config.toml
d_model = 896
rope_base = 500000.0
bias = "none"
tie_embeddings = false
init = "uniform"
init_std_qkv = 0.0153
warmup_steps = 375
z_loss = 0.0001
MLP neurons of a small language model. Each row is named by its layer, matrix (down: output weights) and neuron, and shows model dimensions 709-772. Each number is 200 + 30 x the weight over its row's rms, rounded and kept within 0 to 999.
A block is one neuron, or neurons of one layer that tend to fire together. After each block is what it responds to, as a language model described it from the Wikipedia text at the highest values.

L5.down500,176,223,188,178,191,217,137,214,202,205,203,174,196,152,215,218,200,235,229,225,186,236,188,258,191,183,254,192,161,155,213,201,180,143,241,225,193,192,162,192,197,152,213,141,146,140,289,219,218,232,182,160,224,173,172,174,158,146,189,246,208,212,249,179
L5.down725,189,191,208,245,267,154,219,154,158,188,173,233,212,164,189,237,182,206,200,176,196,242,111,203,212,163,189,213,192,167,213,248,230,270,202,166,213,202,191,233,194,205,208,203,244,193,197,199,194,181,218,248,190,189,210,238,205,180,248,213,224,160,240,221
L5.down2060,162,139,188,201,162,189,270,175,191,198,206,170,219,120,192,211,210,183,199,187,210,179,190,150,203,250,182,186,187,217,173,175,158,172,234,185,156,166,215,131,193,189,214,149,154,157,222,183,220,179,298,191,177,174,199,159,203,157,248,198,196,240,287,163
L5.down3151,209,269,237,225,190,187,238,170,168,210,200,214,223,211,227,210,262,261,210,174,163,144,222,218,233,186,243,234,225,189,164,231,191,208,158,199,180,172,168,176,171,200,126,141,155,207,230,200,159,197,245,192,201,195,226,170,197,204,204,180,211,199,220,224
Description: Mid-word subword pieces

L5.down1874,245,137,220,215,195,225,237,187,181,154,199,216,181,180,208,230,176,196,238,189,257,194,232,249,206,189,164,225,178,217,195,199,198,196,272,133,199,256,142,161,188,188,262,211,253,202,213,98,136,217,253,223,240,209,173,231,139,165,192,246,212,223,211,203
L5.down2892,209,173,234,236,174,231,204,158,176,254,191,214,191,184,222,133,214,157,195,253,157,212,197,211,211,193,202,169,190,166,198,206,175,235,182,170,238,236,237,199,167,151,228,187,235,185,171,210,183,185,191,209,272,181,174,217,221,115,216,145,222,143,243,232
L5.down3130,173,202,196,150,174,204,155,211,201,258,218,212,213,220,183,233,186,189,202,177,237,170,130,223,188,181,169,170,165,135,203,194,235,184,276,212,218,248,214,207,233,152,255,232,167,163,204,189,173,161,221,212,157,241,196,204,198,214,202,218,210,219,209,234
L5.down3557,167,173,156,192,217,210,249,190,218,215,210,271,212,194,269,250,297,202,177,216,206,193,159,194,204,169,173,204,165,168,218,203,273,228,243,183,144,178,227,210,195,242,234,170,156,245,185,158,239,191,258,209,204,220,165,278,188,172,242,205,192,237,187,174
Description: Acronym continuation letters

L3.down31,194,216,205,195,231,225,179,162,169,189,204,248,208,182,205,195,209,183,180,195,209,160,181,210,179,173,163,178,264,204,196,173,206,190,204,188,237,195,149,231,202,132,218,202,189,241,191,187,186,240,193,220,219,208,211,212,203,218,261,196,149,182,180,222
L3.down1571,180,165,180,160,147,196,200,228,160,205,190,195,199,168,182,222,209,189,209,203,216,189,178,220,192,173,191,249,207,206,191,153,266,218,213,216,210,203,219,255,210,144,211,162,219,217,199,177,223,199,227,241,234,198,225,247,136,183,217,210,195,234,218,238
L3.down2278,136,188,170,173,135,170,186,238,209,214,231,243,179,242,205,172,216,207,183,221,184,152,231,178,222,171,210,179,216,214,148,168,240,239,189,256,172,199,237,237,231,137,172,209,180,183,183,253,195,186,182,169,215,237,142,227,236,184,224,136,178,180,231,221
L3.down2838,206,170,207,228,177,186,210,205,166,128,228,212,168,192,219,181,204,198,196,184,237,203,177,167,217,210,195,155,205,185,183,213,217,252,195,187,209,206,212,231,214,168,194,174,229,219,236,145,230,172,182,232,221,220,216,217,220,173,222,157,206,188,215,215
Description: Mid-word name fragments

L5.down645,179,213,253,184,111,155,126,212,159,178,192,199,195,188,188,184,187,216,237,206,216,179,201,162,242,239,194,188,160,214,153,204,238,179,200,132,178,214,196,133,196,173,186,154,181,196,203,198,216,163,194,168,223,166,216,216,216,236,163,147,179,205,237,179
L5.down748,211,187,208,161,208,113,212,168,194,159,261,187,236,252,221,193,205,224,182,212,217,222,239,211,186,137,244,226,212,205,167,207,205,192,204,131,218,153,171,247,225,158,184,213,238,228,191,216,202,205,219,213,241,222,237,197,204,216,182,192,218,218,190,178
L5.down1294,244,209,185,188,184,151,174,200,187,231,218,159,185,221,251,140,196,218,172,200,248,174,245,283,177,142,191,246,218,214,156,192,234,251,206,214,225,185,168,241,215,154,191,197,263,242,207,204,157,228,257,213,225,202,165,205,192,244,203,205,229,180,186,193
L5.down2761,205,149,184,162,164,212,233,236,180,210,220,225,198,221,183,236,181,162,226,219,229,157,229,194,186,208,228,202,262,238,169,198,162,148,204,260,175,249,206,263,235,165,219,203,169,221,184,182,235,241,235,143,193,211,252,180,199,218,218,203,232,187,204,169
Description: Plural people-noun endings

L5.down33,198,217,199,183,171,218,172,162,241,217,177,215,222,179,102,191,201,220,224,182,162,197,231,221,170,173,232,186,246,116,197,196,218,191,194,247,168,154,258,228,165,185,194,222,213,202,166,193,196,144,216,246,143,193,221,195,153,153,215,138,218,132,176,215
L5.down797,246,178,263,222,193,215,231,199,200,213,181,187,260,208,168,209,228,246,218,182,225,236,202,241,195,186,192,164,218,173,217,186,180,141,185,211,190,217,193,151,198,185,199,242,181,199,174,196,201,154,197,198,197,198,229,249,167,144,200,163,213,211,185,202
L5.down2102,190,187,202,220,158,177,187,240,190,221,206,205,229,238,180,175,205,258,186,170,185,217,216,190,216,267,232,205,241,257,199,218,227,177,215,236,182,200,162,202,170,226,227,242,230,206,173,273,236,191,157,177,278,210,212,226,110,195,186,174,212,209,196,175
L5.down3518,231,209,172,234,172,159,223,178,214,180,226,180,248,185,191,155,233,185,216,196,231,209,216,230,202,193,193,180,207,187,255,189,136,168,254,212,214,229,218,247,201,207,234,206,206,217,188,195,224,224,205,162,203,200,190,189,194,212,241,228,190,150,167,205
Description: Head nouns ending names

L3.down1050,234,208,191,231,224,254,254,180,198,186,213,190,154,220,147,163,219,207,187,187,182,255,172,182,183,214,189,189,149,219,240,214,203,205,227,158,204,205,150,191,162,183,219,215,187,167,256,184,211,202,217,223,196,185,229,251,192,167,199,171,244,191,232,198
L3.down1818,200,193,231,184,271,252,191,152,183,181,224,190,230,187,233,194,169,148,217,218,118,191,169,202,234,227,164,234,193,176,208,202,188,163,171,235,226,228,130,204,208,292,198,241,177,209,188,139,181,232,178,194,232,186,164,189,153,149,200,132,203,182,164,157
L3.down2297,237,169,159,191,128,210,222,223,215,221,244,221,149,203,262,220,216,181,165,188,222,198,213,211,202,132,215,202,238,156,183,211,242,188,214,205,243,186,170,230,212,175,225,250,199,161,217,209,240,186,203,244,240,230,186,193,202,210,202,188,249,161,220,226
L3.down3307,144,125,138,193,232,193,223,189,205,285,195,180,183,183,232,221,225,246,167,174,211,199,263,172,189,233,181,222,175,227,243,199,186,217,191,227,201,245,170,218,194,171,184,201,188,232,266,240,195,188,211,249,146,221,236,234,178,163,259,210,178,223,154,237
Description: Coordinate E, "ual", conjunction "and"

L7.down1396,228,246,159,196,141,172,205,182,213,220,229,220,173,267,179,215,210,229,166,171,190,265,264,184,263,152,182,248,223,222,224,169,234,210,178,194,228,206,213,192,204,196,210,239,261,194,169,209,211,138,197,231,173,177,227,217,161,247,175,206,241,177,189,237
Description: Inside all-caps acronyms

L3.down342,194,206,172,189,177,231,217,203,189,154,203,165,235,191,225,212,167,194,187,214,197,159,216,166,208,209,188,183,188,179,173,163,205,159,219,239,231,193,192,221,194,138,203,204,184,162,220,204,205,221,215,176,220,185,202,186,212,247,187,198,238,134,181,189
L3.down475,181,223,164,194,151,206,228,150,206,208,239,134,255,232,214,191,162,149,225,184,192,243,214,187,181,224,172,203,205,190,160,196,210,167,201,212,177,189,191,203,223,138,214,169,202,138,197,203,228,245,243,233,249,195,163,192,139,263,237,201,202,144,208,190
L3.down537,196,140,193,172,110,189,214,233,221,212,192,146,206,190,194,212,187,167,185,196,202,154,214,199,184,168,195,216,243,226,216,220,169,189,182,265,229,162,132,179,189,102,223,243,194,168,211,206,196,190,214,185,255,179,176,235,193,198,168,224,215,148,196,191
L3.down1791,191,213,164,205,99,197,182,248,188,264,272,170,160,163,199,178,164,182,212,182,227,155,231,156,194,166,173,219,227,209,219,220,180,209,202,242,204,172,207,241,191,101,188,227,231,207,242,193,173,190,229,254,185,187,247,222,269,224,187,222,158,162,217,196
Description: Section heading and list openers

L7.down1363,186,184,176,178,135,156,221,235,194,226,214,210,180,196,183,217,181,183,214,199,232,171,168,233,170,224,229,163,193,172,197,189,204,186,139,201,190,195,231,207,167,177,158,177,224,192,186,160,268,213,227,247,199,203,140,187,192,158,167,221,201,189,210,184
Description: Plural people-noun endings

L5.down691,172,217,263,212,265,266,175,198,213,211,202,179,238,214,241,216,225,186,226,189,151,194,203,207,183,175,196,160,185,170,186,241,176,175,226,211,204,166,233,170,150,198,244,225,199,178,137,198,188,213,211,218,180,188,201,181,213,144,169,220,152,210,159,206
L5.down952,226,237,234,197,193,207,215,212,230,184,191,211,207,183,206,208,182,209,181,208,215,238,217,203,171,194,226,187,226,199,189,218,182,201,209,168,219,188,236,206,205,318,193,204,181,168,188,159,210,201,211,218,223,196,201,203,196,197,207,243,230,201,199,204
L5.down2308,196,211,201,200,213,201,183,214,210,206,202,186,192,177,208,207,207,194,233,203,222,207,169,187,197,190,221,204,191,184,188,205,204,199,214,186,198,183,222,215,219,245,179,181,201,197,193,193,183,189,194,225,182,181,201,201,192,193,192,229,184,207,204,218
L5.down3076,194,218,201,211,219,186,182,197,204,219,225,199,196,179,196,181,211,221,200,193,199,205,226,197,191,193,189,222,226,224,209,218,195,194,175,202,194,187,202,205,214,223,173,188,205,216,191,210,167,191,210,214,187,194,218,209,220,204,191,219,205,208,177,196
Description: Sentence and paragraph endings

L5.down1186,219,190,206,188,189,220,178,204,171,205,217,185,200,218,215,236,249,219,222,179,181,187,192,203,233,206,232,168,243,179,218,204,207,169,277,231,196,206,199,197,195,211,191,194,210,175,203,193,253,215,174,240,225,178,183,247,190,217,197,183,202,176,183,180
L5.down1688,211,203,182,186,151,195,204,230,143,234,205,250,188,223,200,229,189,191,194,192,212,225,163,200,192,208,179,178,188,196,196,212,270,210,232,163,166,293,179,209,245,130,161,192,224,190,201,190,141,156,222,195,156,196,232,240,183,189,193,207,186,214,209,249
L5.down2132,238,236,230,193,205,226,206,151,186,216,226,197,178,199,198,205,201,226,215,190,207,274,193,180,235,220,163,178,181,204,228,197,177,138,221,198,229,189,190,187,185,246,190,189,185,152,215,236,192,188,191,244,197,187,170,184,183,188,225,143,214,213,195,221
L5.down3018,247,181,223,166,216,175,182,175,215,222,199,179,260,165,213,182,164,215,153,203,245,226,195,239,197,152,179,228,188,242,200,257,238,209,215,227,172,214,189,153,186,230,195,234,217,197,217,206,223,184,195,176,183,207,190,262,214,235,203,189,202,181,155,213
Description: Start of names and acronyms

L5.down708,195,218,187,229,181,193,128,232,238,251,169,166,229,202,221,204,189,165,221,276,179,199,154,200,180,159,214,160,215,231,193,207,176,162,204,178,219,203,201,209,183,215,190,237,179,177,201,219,191,237,187,175,288,198,226,216,225,173,198,227,198,199,239,257
L5.down1413,204,177,196,188,219,170,228,231,228,263,230,174,223,184,227,239,74,183,217,179,215,199,203,201,176,209,205,202,180,205,106,239,207,198,202,169,206,239,204,215,171,224,206,153,217,210,155,232,274,173,237,198,177,194,231,148,141,185,219,194,185,193,217,162
L5.down1467,232,185,193,249,239,188,260,235,207,208,221,161,101,202,165,176,214,206,198,238,194,230,185,137,236,187,220,210,214,193,184,207,214,243,181,210,174,197,169,240,161,183,218,216,182,249,225,143,195,184,227,169,203,219,205,218,285,204,192,172,210,219,182,214
L5.down1831,191,140,201,192,256,187,217,269,191,173,194,189,233,180,181,157,246,177,186,208,193,174,232,231,175,170,168,190,171,160,214,186,212,158,204,192,193,220,213,189,186,230,189,190,180,210,177,201,209,222,164,169,168,189,226,198,164,228,171,199,211,226,232,246
Description: Plural noun endings

L3.down1266,214,172,209,227,70,182,216,190,188,174,148,212,155,217,193,214,196,193,182,243,228,168,144,259,171,168,195,207,184,151,194,191,178,256,137,180,217,201,170,223,236,123,218,220,158,190,227,183,205,164,179,195,206,183,225,175,188,227,184,216,191,159,184,180
L3.down2052,243,168,229,256,84,196,206,118,179,212,168,206,119,199,212,234,206,189,166,219,230,203,145,209,190,176,220,175,201,175,207,219,188,216,135,177,199,234,203,241,221,92,197,238,187,134,195,244,189,140,166,184,188,220,200,165,195,251,213,224,185,229,194,178
L3.down3259,203,166,202,219,154,189,176,168,207,173,182,229,170,158,210,235,240,220,238,234,266,145,203,189,179,200,201,200,196,208,207,233,201,170,247,182,167,220,166,218,196,153,199,205,233,137,205,208,214,169,185,190,217,186,257,165,174,183,211,189,187,200,205,158
L3.down3322,223,232,220,229,41,181,217,147,167,243,196,193,156,220,181,238,244,172,185,228,226,160,164,196,193,195,217,208,217,155,213,251,161,245,178,227,232,194,187,207,204,125,244,218,144,174,222,228,162,182,195,191,218,211,220,163,182,183,260,194,178,220,240,169
Description: Acronym and number endings

L3.down208,229,169,192,223,257,202,195,260,201,143,192,254,212,190,230,186,193,179,212,241,204,210,277,190,228,190,156,191,189,196,218,125,190,231,231,169,228,217,199,216,203,238,209,193,175,197,202,226,149,200,196,198,229,187,234,234,182,182,240,266,212,203,186,158
L3.down234,183,148,227,208,247,192,186,215,235,238,182,237,209,183,227,192,238,206,174,186,161,191,213,219,184,180,191,196,171,157,190,152,240,200,178,187,171,189,166,207,218,180,197,188,203,222,159,234,142,230,204,212,238,181,165,184,198,186,230,242,168,277,162,194
L3.down962,181,154,181,212,186,206,149,207,241,215,191,189,239,213,177,160,154,203,203,237,221,225,191,210,226,203,201,206,205,246,178,162,224,206,221,185,160,162,217,198,152,250,236,216,194,196,171,139,162,184,199,195,257,228,211,198,269,252,231,203,206,200,216,204
L3.down2965,208,182,178,205,158,198,177,222,243,192,223,189,276,140,208,169,227,192,212,212,174,178,205,197,177,174,173,236,237,225,192,170,180,207,231,245,230,154,202,188,186,188,207,237,228,216,209,208,151,210,224,244,245,199,206,217,258,220,223,294,183,231,135,225
Description: Quotation marks, line-start

L7.down2893,191,185,197,175,181,232,183,207,213,212,218,207,241,217,134,194,219,194,192,214,187,238,175,232,223,186,258,208,200,204,185,206,180,223,223,167,216,230,162,174,173,223,243,228,222,248,204,188,179,185,244,201,221,239,199,187,212,175,246,179,229,209,232,185
Description: Name-completing final tokens

L5.down1357,251,194,194,216,214,242,180,229,184,228,213,181,162,237,189,198,235,238,296,182,218,192,177,218,187,240,182,199,184,243,175,231,198,208,273,213,190,213,217,207,193,247,199,191,198,192,216,233,210,289,242,215,159,227,186,230,172,205,192,196,207,196,194,195
L5.down1579,175,196,196,175,192,212,202,209,170,224,148,195,186,214,197,136,213,267,221,187,187,279,189,254,243,262,240,210,165,202,224,205,215,185,169,195,160,238,242,196,193,190,193,161,178,210,223,157,205,186,151,223,170,137,202,246,159,199,146,170,155,180,206,236
L5.down2303,222,272,219,162,181,174,234,215,204,207,163,168,229,209,209,235,201,232,190,166,198,257,214,252,194,223,218,162,190,201,212,214,267,201,173,196,182,202,237,250,191,277,186,201,189,119,212,162,240,165,175,181,176,179,241,215,191,189,216,201,141,184,174,221
L5.down3431,192,225,194,193,190,173,192,212,168,233,170,210,226,169,204,229,234,191,190,182,230,193,168,253,200,183,124,250,169,199,205,184,228,219,269,247,174,204,228,210,134,178,134,208,192,229,210,221,192,205,194,232,187,200,197,248,225,217,262,226,168,213,176,194
Description: Wikipedia section-heading words

L7.down1734,216,182,201,186,173,182,195,193,197,157,199,195,252,190,233,198,176,241,234,165,208,158,215,245,166,245,192,197,239,192,178,184,182,168,176,203,203,231,231,172,202,193,177,195,240,192,180,217,262,203,196,200,206,207,207,176,160,203,167,188,239,171,219,202
Description: Plural subject heads

L3.down1208,204,189,232,222,92,194,224,139,173,223,176,198,116,221,213,217,170,211,190,229,178,204,149,197,185,190,195,229,209,205,184,201,233,182,157,199,200,217,206,222,200,144,198,243,188,153,213,234,248,167,184,209,207,214,236,156,210,203,223,191,185,202,214,187
L3.down1402,210,201,210,226,20,179,185,175,199,230,203,252,130,203,206,190,207,204,204,255,213,186,202,207,168,205,218,215,204,217,191,249,189,227,185,249,210,195,156,232,231,103,189,204,220,159,189,198,206,171,201,110,184,179,274,132,167,166,238,212,198,179,222,174
L3.down2473,203,143,250,268,106,206,178,212,181,192,204,211,157,239,221,248,201,210,230,197,232,152,207,219,175,206,224,206,230,200,198,240,175,169,160,204,207,202,189,195,200,146,216,240,218,132,226,223,188,167,188,202,216,198,190,185,169,202,216,227,212,200,232,174
L3.down3500,180,190,214,220,99,204,191,199,212,221,161,251,131,196,210,221,197,199,143,242,165,164,174,223,213,189,206,195,186,182,184,182,184,244,148,220,248,206,176,240,257,204,207,219,187,183,205,199,190,180,169,157,244,182,195,159,195,217,219,222,183,187,194,207
Description: Closing token of names

L3.down67,182,210,198,234,112,198,246,176,172,183,238,160,114,216,210,220,197,161,226,223,237,153,231,162,191,211,215,175,208,222,222,268,198,137,186,247,198,199,177,218,182,114,178,254,224,145,227,206,193,171,181,157,198,200,222,190,207,188,217,196,205,185,253,139
L3.down93,190,145,159,162,208,199,219,228,166,140,188,228,193,181,251,220,178,206,194,184,212,172,226,202,211,245,203,180,219,232,195,214,170,130,191,241,222,220,186,158,230,193,192,246,215,215,246,242,231,207,241,173,201,168,190,201,138,253,166,189,226,191,206,154
L3.down450,203,210,186,207,89,187,228,205,159,183,191,174,161,195,224,209,173,176,195,197,223,160,229,170,192,198,192,183,246,198,192,269,184,155,170,210,205,194,209,224,217,172,231,247,237,172,229,234,223,171,222,183,199,222,205,204,217,246,213,195,202,213,211,135
L3.down3275,187,135,190,188,56,201,193,231,156,210,188,167,118,202,190,181,172,159,206,204,228,138,205,196,219,223,215,208,230,229,205,240,160,151,169,215,199,205,170,160,216,140,206,210,225,194,217,219,203,172,213,203,206,182,229,187,206,250,227,169,197,174,224,167
Description: Name-phrase final token

L7.down1850,243,227,227,208,153,184,217,250,212,201,169,175,157,184,178,193,236,206,203,223,204,175,178,211,204,169,163,217,179,203,196,216,189,177,166,219,186,207,258,179,229,204,237,267,203,228,203,183,205,205,148,148,234,255,198,182,245,213,228,199,178,212,230,179
Description: End of structured fields

L7.down470,239,153,183,251,273,165,168,160,179,194,189,197,223,180,238,231,234,170,186,187,142,137,227,144,155,150,147,204,185,153,202,175,227,196,212,193,243,164,209,187,201,282,194,224,240,164,220,194,220,202,185,166,242,215,158,171,214,210,205,203,195,169,169,171
Description: Year century prefix

L5.down1289,237,183,190,193,194,216,209,246,222,195,217,212,183,223,208,195,199,174,247,213,214,134,198,154,182,149,225,203,205,171,200,258,177,252,159,232,187,214,165,214,167,148,198,212,197,196,151,158,192,176,189,243,231,212,198,213,222,217,183,240,212,197,191,218
L5.down2041,225,171,201,196,219,200,202,182,182,184,171,238,219,230,190,209,202,175,184,170,111,285,219,209,157,143,203,198,199,205,129,153,256,244,237,186,187,239,185,169,206,206,272,186,201,226,207,201,259,227,172,193,202,212,175,177,183,184,201,226,188,205,230,180
L5.down3011,220,153,196,219,172,205,250,255,169,236,213,142,180,241,211,195,219,245,191,183,218,270,198,208,164,269,227,223,135,178,258,183,229,220,229,190,170,242,146,181,193,166,198,155,209,231,222,161,203,164,169,191,185,223,218,203,192,190,174,173,249,250,217,209
L5.down3089,200,229,200,225,227,157,193,178,244,247,206,214,208,209,199,168,197,206,171,234,155,207,228,203,185,157,182,205,209,217,205,237,184,205,165,212,227,228,185,154,199,202,195,217,241,182,173,212,224,130,188,229,196,181,210,214,193,225,161,232,192,200,211,153
Description: Table column headers

L3.down433,218,210,201,215,240,201,144,231,173,132,202,227,191,192,171,206,206,165,226,222,189,219,185,193,190,180,205,170,168,196,248,183,232,209,198,208,186,207,130,222,227,438,200,198,219,194,211,224,179,213,201,202,216,234,204,217,245,163,185,185,196,181,227,230
L3.down524,234,199,208,205,211,208,181,210,194,193,184,228,178,225,151,230,221,199,214,201,212,205,179,212,218,200,241,172,179,239,264,183,262,184,210,152,197,186,167,167,235,358,236,209,232,192,206,226,179,211,205,191,217,237,215,193,245,181,159,202,223,175,255,183
L3.down1320,250,174,216,195,238,208,132,187,205,116,178,246,144,233,167,201,194,189,191,246,186,246,201,213,214,202,217,192,166,201,236,151,234,209,228,213,210,230,169,230,247,382,210,185,190,194,230,238,158,219,205,225,232,218,210,216,205,165,200,248,172,159,235,205
L3.down1464,197,164,225,215,281,227,154,223,202,155,207,211,184,124,195,196,184,195,188,237,188,209,190,231,210,159,184,209,175,206,221,173,247,215,195,167,183,170,192,248,203,372,188,190,218,192,193,208,178,213,203,179,236,203,178,219,246,198,221,174,192,227,230,247
Description: Split-off word-initial capitals

L7.down2078,174,215,230,206,134,201,172,226,198,210,159,240,110,184,155,194,197,154,227,210,224,223,162,218,173,215,204,220,233,212,233,259,212,216,186,209,253,221,161,152,242,227,248,219,177,212,225,225,199,210,182,164,181,172,252,259,212,220,192,186,181,175,181,247
Description: Proper-name ending pieces

L5.down1658,202,179,180,156,231,211,149,236,186,212,201,192,204,189,284,236,175,169,247,172,255,178,179,204,208,181,217,223,164,249,211,172,217,173,223,186,200,176,163,223,182,199,229,148,205,266,193,178,186,195,176,168,224,209,177,236,211,235,209,223,198,223,242,214
L5.down1698,180,154,258,185,204,197,199,159,230,190,204,176,235,248,209,248,191,203,181,246,185,227,210,169,189,240,220,195,205,223,193,213,233,184,204,208,203,224,135,197,179,252,204,223,153,152,184,177,241,172,228,215,193,174,235,205,223,200,199,207,222,209,231,146
L5.down1799,183,165,217,180,195,199,204,200,201,189,230,248,203,197,180,203,248,128,185,188,155,173,163,217,210,200,188,234,189,201,217,226,199,174,228,201,224,188,179,238,254,224,177,164,155,213,229,165,180,197,197,220,192,238,214,183,225,174,134,225,231,267,190,184
L5.down2670,204,168,185,206,285,163,237,226,172,191,192,214,149,169,263,215,212,234,186,203,210,210,245,230,164,217,231,238,167,220,234,181,255,216,204,175,217,196,142,162,243,245,158,199,197,198,200,177,202,187,226,172,244,210,185,222,221,213,211,215,252,245,215,196
Description: Year century prefixes